Weights of a small GPT-style language model, trained from scratch on English Wikipedia: 573M tokens.
MLP neurons of a small language model. Each row is named by its layer, matrix (gate and up: input weights) and neuron, and shows model dimensions 16-79. Each number is 128 + 32 x the weight over its row's rms, rounded and kept within 0 to 255. A neuron's up and down rows have the sign that makes its largest values positive.
A block is one neuron, or neurons of one layer that tend to fire together. Before each block is what it responds to, as a language model described it from the Wikipedia text at the highest values.

Responds to: Proper-noun first pieces
L3.gate255 [104 163 187  99  98  97 131 140 157  96 167 116 112 120  88 157 146 126  83 126  59 118 107  65  55 114  97 152 122 117 103 117 140 158 120 147 119 100 145 137 135 120 122 138 124 154 120 164 181  64 116 135 160 154 102 136  97 172 164 139 126 118 119 114]
L3.up255 [ 96 146 157 142 156 121  97  96 173 125 167  77 176  87  61 118  93  93  76 112 140 111 107 147  90  90  98 230 127 163 133 108  86 185 108 159  97  86 150 116 162 102 165 100 146 115 180 104 118 139  59 127 145 102 134 201 153  62 125 150 142 156 145 154]
L3.gate598 [150 122 106  60 167 186 149 147 157  62 112 109 143 112 102 139 168 125 119 141 126 105 120 194 167 138 177 158 111  92 106 165 151 140 138  94 117 106 115 205 102 171  93 152 131 149 146 194 166 100 142 111 143 102 131 137 154 153  91 112 156 145 104 198]
L3.up598 [161 106 115 133  64 118 118 153 164 110 134 128  69 174 169 192 192 124 121 155 152  83 100 133 124  79 115 182 131 145 109 206  99 116 136 124 119 140 129  68 167 170 137 187 116 164 137 109 132 114 113 161 142 129 146  74 109 114  90 140  74 124 168 152]
L3.gate862 [125 156  75 106 119 194 131 137 117 102 163 169 166 110 109 115 175 113 119 150 137 134 104 180 150 106 162  89 127 116 156 139  94 133  84 181 169 142 166 138 121 115  64 138 122  80 107 140 136 129 124  62 168 126 125  98  98 150 167  97  75 125 150  76]
L3.up862 [128 188 149 169 109 158 138 140 142 152 107  62 154 112 157 129  87 144 118 151 114 184 132 147 114 125 191  59 152 100 132 128 143  64  77 119 119  97 111 120 138 154 157 146 110  73 120  87  69 155 130 116 130 156 114 127 101 125 115 179 108 139  92 148]
L3.gate1100 [117  81  66 157 186 153 100 124 172 158 136 133 138 197  96  81 111 117 151 159 152 145  86 100 179 105 142 122 151 130 142 124 105 156 161 119  85 150 119 153 123 105 114 127 119 110 152 149 119 157 132 105 150 117 151 137 159  90  66 178 123 122  92 130]
L3.up1100 [200 134 106 168 124 130 184  83 155  95  96  93 130 164 141 122 122 172 100 158 149 139 112  97 123  80  76 206 142 150 126 160 151 183 135 163 169 118  97  51 135 137 115 154 121 153  83 124  96 162  92 102 136  78 109 152 135 115 148  99  84 119 132 213]
L3.gate1128 [151 118 132 143 124 125 138 158 193 140 104 116 120 121 131 131 150  84 164 161 192 126 138 141 138 136 103  94 170 175 105 150 137  91 121 169 105 116  76 134 161  93 105 164 124 120 162  54 106 111 118 133 163 139  81 129 180 126 136  69  98 155 152 120]
L3.up1128 [128 143 163 139 108 106 156 153 129  54 155 157  77 116  41 118 112 120 142 147 179 103 145 189 149 120 107 102 125 150  91 121 169 175 109 130 112  97  83 119  97 175 119 105 112 138 114 129 135  71 132 115 165  71 175  98  68 117  92  63  64 119 135 141]
L3.gate1233 [126 104  65 132  98  97 198 119 111 140 110 144 123 150 134   6 132  98  68 121 132 168 167 135  67  97 111 176 148  67 172 217  98 102 110 123  70 146 121  82  74  90  97 118 136  96 147  93 153 118 129 113 126 134 129 151 160 177  94  96 114 156 122 173]
L3.up1233 [114 157 155 145  58 125 134 139 138 122 137  82 168 156 162 130 106 103  98 105 130 150 158 116 130 139 160 160 153 115 117 158  62 125  99 132 157 206 106 161 134  93  41  77 111  81 111 105 113  91 139  97 122  83 109 180 122 123 143 109 123 111 128  87]
L3.gate1374 [140 129 109  98 164 125 157 168  73 108 173 151 114 125 109 209 132 130  63  66 153  95 125 138 116 154 174 108 155 125 171 119 111  83 163  81 111 130  99 146 125 100 133 148 191  72 110 159 128 127  96 113 133 173  92 177 173 123  69 122  93 153 162 190]
L3.up1374 [131  75 105 102 108 182 150 165  85 128 102 122  98 117  79  97 189 138 113  92 182  82 169 119  92 106 165  49 147 122 185 125  87 100 107 102 149 112 148  78  85 156 133 121 118 172 121 149 163 100 141 163 143 158  96 132 102 128  96 122 107  76 114 125]
L3.gate1415 [115 121 152 128 125 120 159  95 148 142 156 109  98  81 162 150 154  76 127 107  86 130 146 157 146 160  89 129 215  99  94 175 126 144 136 126 143 115 119 134 135  90 134  70 197 146 195 190 134 128  82 112 178 137 141  92 157 116  54 141  81 150 138 141]
L3.up1415 [115  61  92 140 107 152  89 123 102  98 167  86 167  94 136  76 162  95 167 119  87 139 138 133 146  72 129 109 160 128 187 148 133 108 137 131 190 102 144 137  65 148 104 120  86  61 141 109 157 175 124 140 115 143 115 223 127 112 167 118 183 143 188 117]

Responds to: Given-name tokens
L6.gate1080 [168  89 128  61  94 124 129 114 138 134 107 104 159 116 154  94 178 163 194 137 146 156 169  91 179 156 130 123 120 124 113 160 137 151 126 132 128 164 107 122 143 159 102  79 164  93 170  85 101 138 169 102 130 133  79 153 180  91  84  73 138  89  84 134]
L6.up1080 [122 154 129 155 133 179  98  94 100 117 122 111 183 159 110 136 110 101 130  77 102 115 133 181 150 183 159  61 188 145 153 114  93 153 118  73 159 147 120 189 137 159  92 150 105 132 141 116 123 133 167  57 164 156 109 130 115 130 137 154  45 113 119 126]

Responds to: Water and rivers
L3.gate13 [128 188 115 162  85 138 114 167  76 131  95 183 114 114 171 122 200  80 116 112 100 185 146 115  81 126 109 120  63 104  93 116 154 107 174 163 124 110 112 142 139 119 156 131 188 164 154 135 138 169  86 131 174 174 109 139 109 129 106 126 112 173 140 156]
L3.up13 [107 127 131 122 125 109 131 115 121  86 191 121 135 127 123  43 152 147 178 119 101 130 114  93  75 149 124 139 150 123 131 137 151 119 122 128 175 116 149 122 145 172 192  76 138  95 138  84 152 190 126  99 144 130 125 110 160 150 124 143 183  97 156 165]
L3.gate91 [111 131  29  91  80 133 119 156 158 146 136 137 126  61 136 155 157 146  93 170 109 184  93 131 181 157 111 121 131 148 105 145 156 129 122 169 129 127 126 139 130 154 136 156 150 165 139  74 139 125 121  73 118 143 141 132 179 112  85 172 141 164 200  99]
L3.up91 [146  99  97 170  74  67 127 175  91 124 184 180  79  59  57 117 165 116  87 171 110 163 135 175 146 146 157 152  53 149 131 137 153 134  93  75 118  88 123 107 174 154 107  63 147 138 112  95 124 105 175  69 117 126  92 119 143 121 117  97 135 119 178 108]
L3.gate232 [113 109 162 155 124  89 131 100  89  78 103 125  64 155 116 149 147  70 200 145 172 143 164 140 106  67 111 141 127  92 145 135 146 176 104 179 166 162 149 160 197 187 122 119 192 146 137 123 167 102 126  62 171 178  37 143 147 174  56 122 159 178 146 162]
L3.up232 [184  91 148 176  77  99  91 169 144 152 142 113 143 113  85  89 159 165 109 106 172  95  90  80 125 120 154 136 101  78 141 161 143  94  63 133 141  89  75 170 149 162 170  94 123 173 108  86 114 107 165 108 115 103 133 130 148 101  84 125 180 131 124 142]
L3.gate872 [150  90  96 128 126 166 161  79 134  92 163  91 172  87 159 129 185 105 144 130 149 128 125 163  94 165 106 125 101 120  86 144 123 118 123 166 133 144  71 175 122 126  85 136 141 116 118  94  75 154 112  75 130 127 151 158 136 135  88 191  97  78 106 168]
L3.up872 [133 157 100 153 160 130 138 216 152 145 127 102 190 126 113 141  48 111  69 167 168  95 158 173 126 125 115 166 104  84 102 109 234 129 131 158 172 132 110 103  64 126 102 115 141  98 127 117 148 115  90 157 159 104 122 112 128 106 180 100  97 154  73 133]
L3.gate1166 [115  94 132 139 172 171 171 120 120 107 109  96 152 193 110 110 100 102  92 112 139 118 152 153 125 111  58  94 146 177 114 104 128 112 114 141  74  89 133 137 134 139 180 106 132 158 138 148  83  80 107 116  91 195 110 138 136 160 105 135 126 120 132 200]
L3.up1166 [171 180  94 131 137 129 115 144  81 168  70 142  89 126 101 129 127 135  95 136 140 168 146 120 147 121 117  68  96 140 101 130 169 146 136  77 125 121 158 156 150  89 151 120 130  96 124  85 135 123 126 152 110 107 176 146 122 108  97  76 138 108 141  90]
L3.gate1298 [160 191 174 125  97 140 193 138 122 159 147 114 183 132 109 181 129 128 132 146 147 151  96 136 213 143 127 147 188 151 152 133 104 107  77 146 150  63 126 117 165 137 153  71 116 138 127 101 112  86 107 134  98  83 197  94 135 103  98 139 146 154 137 179]
L3.up1298 [132  91 165 142 161 122 130  90 164 142 133  88 129 100 148 132 185 164 144 117 120  87  94 165 186 153 170 181 166 140 113 125 166 142  93 148 103 184 153  96 103  79  89 135 118 152 153 130 157 142 123 131 120 127 122 150 142 173 114 132 167 106 140  83]
L3.gate1304 [114 115 118 131 141 131 143 123 132 160 196 128 125 136  61 107 167  99 103 151 141 167 131  92 134 134 117 138 139 145 155 140 192 104  73 155  81 146  62 106 107 133 110 125 162 162 127 121 140 148 171  49 136 172 142 135  93 142  94 104 193 126 127 110]
L3.up1304 [ 92  88 106 128 117  90 116 132 118  65 148 130 194 125  86 171 151  97 193 181 149 180  98 116 110  64 151 110 121 124 146 115 200 139 136 118 155 103 149 129 134 114 106 143 133 145 141 111 168 199  89 122 111  99  74 107  89 159 146  99 184 162 122 102]
L3.gate1462 [ 67  89 164 146  94 108 118  88 103 101 118 161 134 104 130 148 136 102 106 160 161 152 125 209 132  95  50  96 159 145 105 143 222 168 147 162 135 149 148  84 110 166 107 142 166 139 131 128 129 121  92  90 159 130 136  99 119 151 172 119 100 150 164 152]
L3.up1462 [136 120 117 187 178 215 120  71  92 134 100 132  86  67 101 119 142  70 127  78 172 179 130  92 138 127 105 143 144 107  97  89 108 106 186 170 137 131 111 172 172 143 131  75 186 128 114 115 147 150 120  64 145 112 144 135 101 145  95 103 121 143 157 100]

Responds to: Technical descriptive list items
L4.gate337 [162 146  96  76 144 113 115 118 158 144 131 127 124 125 118 144 195  89 139 152 141 147 106 136 140 122 133 115 176 159  57 112 117 125  82 128 146  95 111 176  66 165 117 151 149  95  87  76 173 131 112  89  65 142 116 109 118  93 101 106 115 141 153 128]
L4.up337 [ 99 144 146 169  97 110 136 122 144 163 124 146  94 135 116 117 129 124 130 143 139 133 152 103 177 104 135  97 182 120 136 112 100 106 148 148 137 171 129 146  95 153  80 139 125  92 104 139 143 104 148  49  44 145 128  99 131  91  95  74 158 125 113 134]
L4.gate357 [121 190  86 131 168 104 121 138  70 170 160 195 164 151  89 101  68 127 133 129  45  71 144 120 148 138  92 136 106  68 146 107  96 104 123  99 146 136 150 220 118  73 104 118 164 149 108 170 145 120 135 138  87  87 119 183  71 126 162  98 175 126 123 113]
L4.up357 [124 118 104 118  94 147 127 119 168 133 122 133 185 126 150 135 123 145 152 111 145 138 157 156 161  94 101 107  72 138 155 110 112 134  99 101 155  89 137 133 102  71 174 113 134 170 124 141 109 132 145 132 149 125 127  86 152  54 162  55 149 145 174 150]
L4.gate510 [101 158 158 157  65 181 119 102 192 166 128 142 146 180 139 124 111  79  78 124 140 120 137 136 131  78  64 164 123  96 190 163 159 149  93 220 164 115 125 128 126 142 120 123 103  89 148 113 161 144  55 143 124 135  77 134 156 145 144 126 168 109 175 154]
L4.up510 [ 96 132 145 110  64 164 133 147 118 164 149  85 124 170 120 118 143 106 105 189 119 139 138 120 125 198  92 191  82 121 107 102 160 139  96 158 197 115 137  95 179 161  97 106 111 103  65 120 159 123 121 103 161 111  87 145  96 121 139  64 193  88 171 148]
L4.gate562 [ 78 168  95 128 110 117 136 125 199 122 179 103 127  41 172 111 158  83 190 123 124 152 146 102 104 192 125  93 176 161 135 106 106 168 117  74 136 104 107 136 153 182 128 153 125 144 188  64 127 125 172 104  48 113 167 161 109 187 152 137 156  85 154 121]
L4.up562 [138 159 168  92 132  99 116 168  78 118 145 145 125 101 103 122 148 144 124 163 138 159 107 107 110 101 151 130 186 129 119 147 172 121 109 130 136 124 117 165 174 157  93 138 121  97 107 130 100  80 152  79 153 139  77 118 112  79 130 189 145 140 128 138]
L4.gate772 [158 133 140 177 199 100 136 134 156 104 139 124 159 164  89 116 152 167  39  90 150 134 116 126 120 165 114  78  98 113 142 141 152 149 160  77 103  97 127 131 125 141 192  63 142 113  74 147 212 113 109  76 120  97 125 133 126  83 113  63  68 143  72 160]
L4.up772 [ 83 123 117  91 135 122 168 142  81 117 128 112 129 116 111 106 112 125 143 111 101 115  74  86 156 154  96 108 140 111  78 116 142 142 131 113 122  84  84 115 146 116 155  97 161 139 162 200 184 105 102 141 109 137 148 113 132 124 100  78 235 180 131 187]
L4.gate1002 [ 86 144 151 105  95 124 138 155 131 156 173 154 110 136 132 169 185 126  88 118  58 110 182 168 168 147 128 128 146 166 145 109 170 173  87 158 140 170  99 108 145 179 108 174 114 159 133 126 106 109  75 126 124 170 109 199  94 135  80 146 163 161 137 127]
L4.up1002 [ 81 146 110 121  91 136 169 103 131 136 137 162 138 114 137 110 188 123 120 108 150 181 162 153 105 144 158 106 100 171  67 148 154 190  77  32 179 120 107 127  94 131 154 141 102 106 128 161 149 159 103 183 215 113 103 157 104 119 144 123 185 186  89 118]
L4.gate1415 [ 81 109 125 121 147 121  91 133 168 177 185 165  87 138  90 142 116  87 113  96  77 122 145 136 160 132  85 149 109 119 131 127 141 113  97 110 152 116 125 170 145 134 146 170 176 153  99 134  99 124 155  87  97 135  89 203 150 114 104  98 198 153 177 136]
L4.up1415 [138  99 169 146  72  94 145 160 129 107 141 163  91  74 138 136 153 125 114 151 120 119 159 141 161 158  76 176 149 109 172 120 159 127  91 124 139 146  85 137 142 152 113 115 148 170 104  84 137 119  95  63 115 109 134 102 146 140 143  88 164 126 133 128]
L4.gate1418 [128  64  78 162 106 156 101 141 123 134 113 101 106 115  66 141 131  94  98 122 102 155 101  79 100 160 151 114 128 158 139 128  83 164 120  97 128 105 190  91 160 104 157 152 125  97  26 127  56 143 137 105 108 128  83 179 118 195  83  57 126 128 157  76]
L4.up1418 [168 167 149 155 182 153 133 103  55 125 113 170 204 137 107  87 129 121  76 113 122 105 145 122 144  87 144 159 108  61  64 109 161 150 102  78 150 111  75 182 136 155  83 138 122 158  54  89 133 118 142 130 145 102 142 152 123 153 116  72 151 111 120 104]

Responds to: Water and landform words
L6.gate5 [106 108 132  98  87 109 138 145 178 148 158 106 128 136 142 129 125  80 111  81 128 121 167  89 143 122  69 157  51  81 129 127 138  94 147 158 131 150 113 193 100  75  80 122 126 202 102 133 161 119 110  93 142 131 124 133 148 150 147 114 117 101  82 157]
L6.up5 [178 148 151 132 111 119 153 159 187 130 146 150 154 128 129  73 202 112 169  66 133 121 126 106 153 137  95 140 105 136  99 118 116 184  73 131 166 131 145 125 129  77  92 119 153  73 165 151 136  75  64 115 104 155 177 180 141  86 103 155  89 135 157  51]

Responds to: Compass-direction place modifiers
L4.gate97 [164  95 100 125 165  88 130  84 116 130 107 191 116 107 155 153 194 145 143 146 127 164 222  70  67 146 108 138 155 158 139 120 135  99 137 122  68 136  70 122  73 149 127 165 116 141 178 174 146 119 149  98  93 156 147 116 144 229 123 180 100 142 128 125]
L4.up97 [166 175 107 106 126  92  87 127  77 151 153 167  99 119  93  72 132 113 164  99 120 112 124 141  81 119 113  92 154  86 120 171  91 152 103 149 182 144  94 163  85 108 150  99 202 114  99 113 161 190 137 127  76 111 119  96  95  92 124 180 117 107  78 159]
L4.gate502 [143 115 117 144 125 141 150 153 137 168 174  86 154 155 140  67 131 123  96  81 148  90 157 156 160  55 173  92 106 111  99 132 124  85 133 147 104 127 128 106  56 171  90 116 164 137 159 133 123 127  55 150  63 104 140  94  92 141 151 140  72 191 154 142]
L4.up502 [156 155 114 141 157  81 140 156 111 119 167 131 151 123 109  94 146 135  95 135 189  77 130 169 119 119 153 106 111  59 136 141 128  69  74  97 124 152 144 158 105 121  99  77 117 127 155 131 151 106 122 123  64  91 134  63  79 144  94 124  89 136 110  96]
L4.gate573 [137  86  97 119 148 177 153  66 157 117 159 104 126 128 128 167  56 112 104 109  90 117 114 172 104 117 122 109 107  98  99 149 125 147 160 118  96 132 114 208 151 169  98 136 190 193 140 150 104  55  92 153  86 108 117 159 100 108  88 122 149 102 171 171]
L4.up573 [ 56  74  56 151 186 123 124  69  74 109 110 159 171 106 181 155 155 119 198  97 149 111 100 163 124 159 173  71  76 130 138 126 101 104 153 106 141  93 169 117  47 167 128 134  76  79 181 190  96 138 107  46 110 159 146 157 116 135  89 174 104  96 187 131]
L4.gate857 [138  99 101  69  94 133  96 122 163 112 102 103  25 156 100  43 125  94 168  60 160  78 122  38 134 178  39 113 135 136 112 130 143 133 147 154  89 185 149  83  86 104 101 155  91 202 145 117 106 142  95 154  98 156 109 133 109 189 104  94 149  78 101  59]
L4.up857 [ 70 138 135 195 158 168 151 179  87  80 135 152  90 141  88 143 151  85 162 134 156 164 169 130 130  75 131 135 157 118 138  80  94 130 165 162 183 108 128 145 158 105 167  68 157 122 123 180 174  90  97 153 117 104 155 123 152 133 200  77 156 154 129  69]
L4.gate951 [150 127 137 111 114  58 121 136 173 119  88  95 115 139 169 112 136  93 104 179 125  66  69 103 138  81 123 153 158 149 112  96 136 141 106  83 140 137 171 106 144 151 110 161  73 110 123 115 197 158 111 120  98 126 112 134  94 147 110  83 103 163 153 106]
L4.up951 [119 148 149  88 134 125 164 120 124  85 139 138 155 133 111 106 157 102 190 145 122 108 161 120 107 137 158 143 167  80 102 124  95 189 171 131 133 147 131  79 137 181 153  62 117 123 144 203 153  83 119  59 100 162 136 150 157 134  64  89 123 170  92 108]
L4.gate1252 [190 103 108 119 113 104 130  92  86 131  60  66 108 140 165 139 126  65 158 104 135 182 144  69 150  77 125 112 151 136 158 124 131 132 162 136  99  98 146 121 108  90 155 198  91 213 148 109 153 165  51  83 128 127  76  91 128 108 110  86  71 113 152 139]
L4.up1252 [129  85  97 116  94 124 123  86 201 146 109  91 110 142 121  91 200 112 169 210 104 140 172 136 146 151 120 156 127  74  86 149 133 187 165  78 158  97 102 126 107 113  91 158 148 139 154  89 148 121  91 178 103  72 128  74 120 100  75 129 223  38 130 115]
L4.gate1365 [145  91  83 141  98  87 147  73 158 114 127  73 141  75 167  74 127 155 172 159  72  89 123  86 170 166 132 118 171 159 123 157 134 161 122 157 101  64 173 173 106 144 109  90  98 175 121 144 181 130 151 132  85 158 117 132 115  97 124 108 123  63 124 154]
L4.up1365 [125 136 132  70 156  71 116  95  96 140 174 108 111 136 122 128 161 128  54 116 128 127  98 112  69 144 138 128 110 136 115 114  97 134 124 174  49  71 111 127  97 172 122 112  93 140 155 157 156  95 102  86  90 136  80 121 132 146  83 138 131 130 145  85]
L4.gate1439 [110 108 119 141 144 162 111 129 123 111 164 138 148 114 119  90 138 119 130 171 118  71 112 158 144 114 107 142 150  97 122 108 133 181 104 139 126  70 184 139 135 131  75 149 176 126 157 124 147 176  92 111 118  98 120 132 151 119  94 159 177 191 170 145]
L4.up1439 [175 101 108  89  77 183  48 123 136 177 107 104 141  93 104 195  95  89 118 136 105  99 138 168 144 103 106 192 108  87 156 146 139 164 112 141 111  48 167 119 190 147 142 141  90 157 108 168 126 156 120  62 135 120  93 144 200 130 127  88 108 167 150 135]

Responds to: Modifier opening a name
L6.gate157 [ 80 152 132  92 111 143 127 151  98 138 148 172  90 170 132  95 118 147 137 142 143  47 101 132 133 114 122  99 159 103 120 156 107 148 134 175 132 137 184 177 174 144 100  91 164 128 164 123 107 102  53  68 102 110 124 109 126  93 122 131 103 114 170 150]
L6.up157 [149 121 187 110 139 108 122 128 113 139 186 137  96 163 199  98 173 152 148 113 120  87 135 122 172  95 145 147 137 140 103 140 126  69 172 152 202 115 187 128 170 112 114  39 123 160 151 139 110 101  96 143  58 126 124 106  98 122 122 102 161 153 188 197]

Responds to: Start of proper names
L4.gate40 [ 80 156 140 138 135 147 120 141  66 127  91  64 169 106 155 113 162 147 113 128 134 110 154  57  90 159  38  86 138 156 139 168  89 154 182 190 110 147 132 138 118 140 137 141 126 121 132 175 127 156  77 109 117 152  99 163 172 151 132 155  97  88 101 178]
L4.up40 [157 160  78 174 172 138 124  90 152 128 126 147 135 102  99 120 135 163 115 116 115 139 146  91 135 139  92 160  78 105  93 141 129  98 128 102  96 156  91 153 132 125  92 144 132 157 118 179 118 101 118 118 145 183 144 128  94 116  98 130  96 148  96 146]
L4.gate133 [119 120 110 103 116 148 161 124 107 150 101 108 173 119 159 127 188 133  78 139 140 149 143 133 160 175 134 146 165 160 158 147  59 123 108 142  90 145 144  85  64 139 104 165  86 136 143 163  74 136 112 184 105 193 118 111 142 153 123 177 163 157 151 137]
L4.up133 [129  91  74 173  75 132 122  89 157 107 180 136 130 145 138 170 118 120  92 108  62 150  59 123 133 122  61 137 149 121  75 153 130 135  91 143  73 124 134  82 169 116  74 145 119 211  71 140 135 121 122 133 159 161 109 135 131 101  98 128 154 129 107 174]
L4.gate196 [ 97 146 102 180 124 139 137  93  82 101 144 180 117 105 123 146 129 147 104 147  94 129 120 107 145 190  73 136 122 118 106 168 141 136 186 123 143 106 136 124 127 118 137 116 149 202 153 140  56 162  56 188 118 138  96  81 143 149 130 125  88 126  50 117]
L4.up196 [190  99 127 124 124 168 135 114 168 121  81  93  73 178 157 109 166 172 115 104 110 147 133 131 139 151  93 112  95  93 140 130 139 143  65 133  66 103  95 156 131  86 146  89 110 164  51 155 118 175  97 145 163 110 122  93  96 120 121 148 146 199 116 157]
L4.gate895 [136 119 140 121 124 100 172  94 114 118 174 121 162 150 137 150  70 152  87 118 172 122 178 113 142 137 137 166 123  90 127 141 148 149 150  98 121 174  77 141 129 166  90  91 167 148 158 106  84 117 129 185 141 140  55 126 137 149 109 144 121 142 133 129]
L4.up895 [133  95  87 123 147 163 100 172  59 157 120 124 130 165 147 118  92 127 180 147  99 185 122 162 156 149  85 149 142 160  98 171 143 102 165 128 116 131 135 131 128 100 196 177 128 139 173 134 140 138 114 150 174 133  98 132 122 178 120 108 125 163  88 121]
L4.gate936 [101  74 170 137 113 128 159 118 117 119 169 162  97 101 148 130 158 128 140 104  68 160 116 117 134 206 125 169 120 163 154 172  88 117 115  92 111 167 129 158 153  85 164 151 119 132 143 169  70 161 104 109 123 165 123 127 120 120 142 113 159 189 132 142]
L4.up936 [ 87 180 108 117  98 176 181 173 104 176 103 125 139 105 116 148 127 135 112 137  99 142 128 131  65 119 113 142  99 145 117 158 130  68 116 190 168 111 104 108 113 115 119  83 149 138 149 154 128 117 140  84 103 102 105  78 104 146 106 161 100 163 169  73]
L4.gate1244 [108 191 142 126 153 160 152 153 123  90 190 152 118  81 146 145 110 115 116 130 108 137 120 116 145 110 127 178 143 145  76 124 176  61 108 135 112 119 113  95 153 104 153 104  78 120 179 116 136 139 158 191  89 173 105 125 156 132 130 121 107  75 169 145]
L4.up1244 [ 92  69 102 127 167  56 120  97 164 121 149 102 127 134 129 156 154 127 160 109 172 126 137  67 142 137 177 125 144 137  66  74 143 134 173 131  74 165 128  97 120 124  75  83 161 131 141 150 109  79 148 147  51 131 101 107  88  88 157 141 161 166 100 109]
L4.gate1374 [132  81  78  70 129 127 191 110 150 134 106  93 101 132 103 150 145 128 149  68 114 177 153 159 171 148 121 143 184 129 122 155 156 173 110 166  94 137 144 152 155 135 143 128 178 148 142 191  90 155  66 149 110 159  96  99 112  91 111 204 130  98 116 167]
L4.up1374 [ 55 117 132 138 154 178 134  55 108  83 122 157 134 158  88 188  75 107 104 160 108 177 128 190  79 142 127 120 124 140 142 163 165  75  98  78  69 171 117  81 147 119  94 169  98 155 141 110 122 175  97 118 120 192 158 131 163 103 118 161 119 140 122 121]
L4.gate1377 [180 161 103 106 122 149 151 137 161 113 109  92 129 129  62 124 125 102 143 138  83 109 157 108 137 195 151  87 157 129  96 162  79 116 163 136  81 186 134  94 138 118 140 128 166  92  66 161 136 125 193 137 164 170 110 116  95 173 154 115 114  98 122 162]
L4.up1377 [123 154 102  90  69 184 175 111 118 131 146  80 165  79 143 116 118  37 165  68 136 152  90 162 125 114  94 156 107 125 129 234 126 181 147 141  97 183 102 100 156 152 102 132 119 113 130 128 118 125 172 183 122 193  89  95 130 140 111 125 157 156 181 166]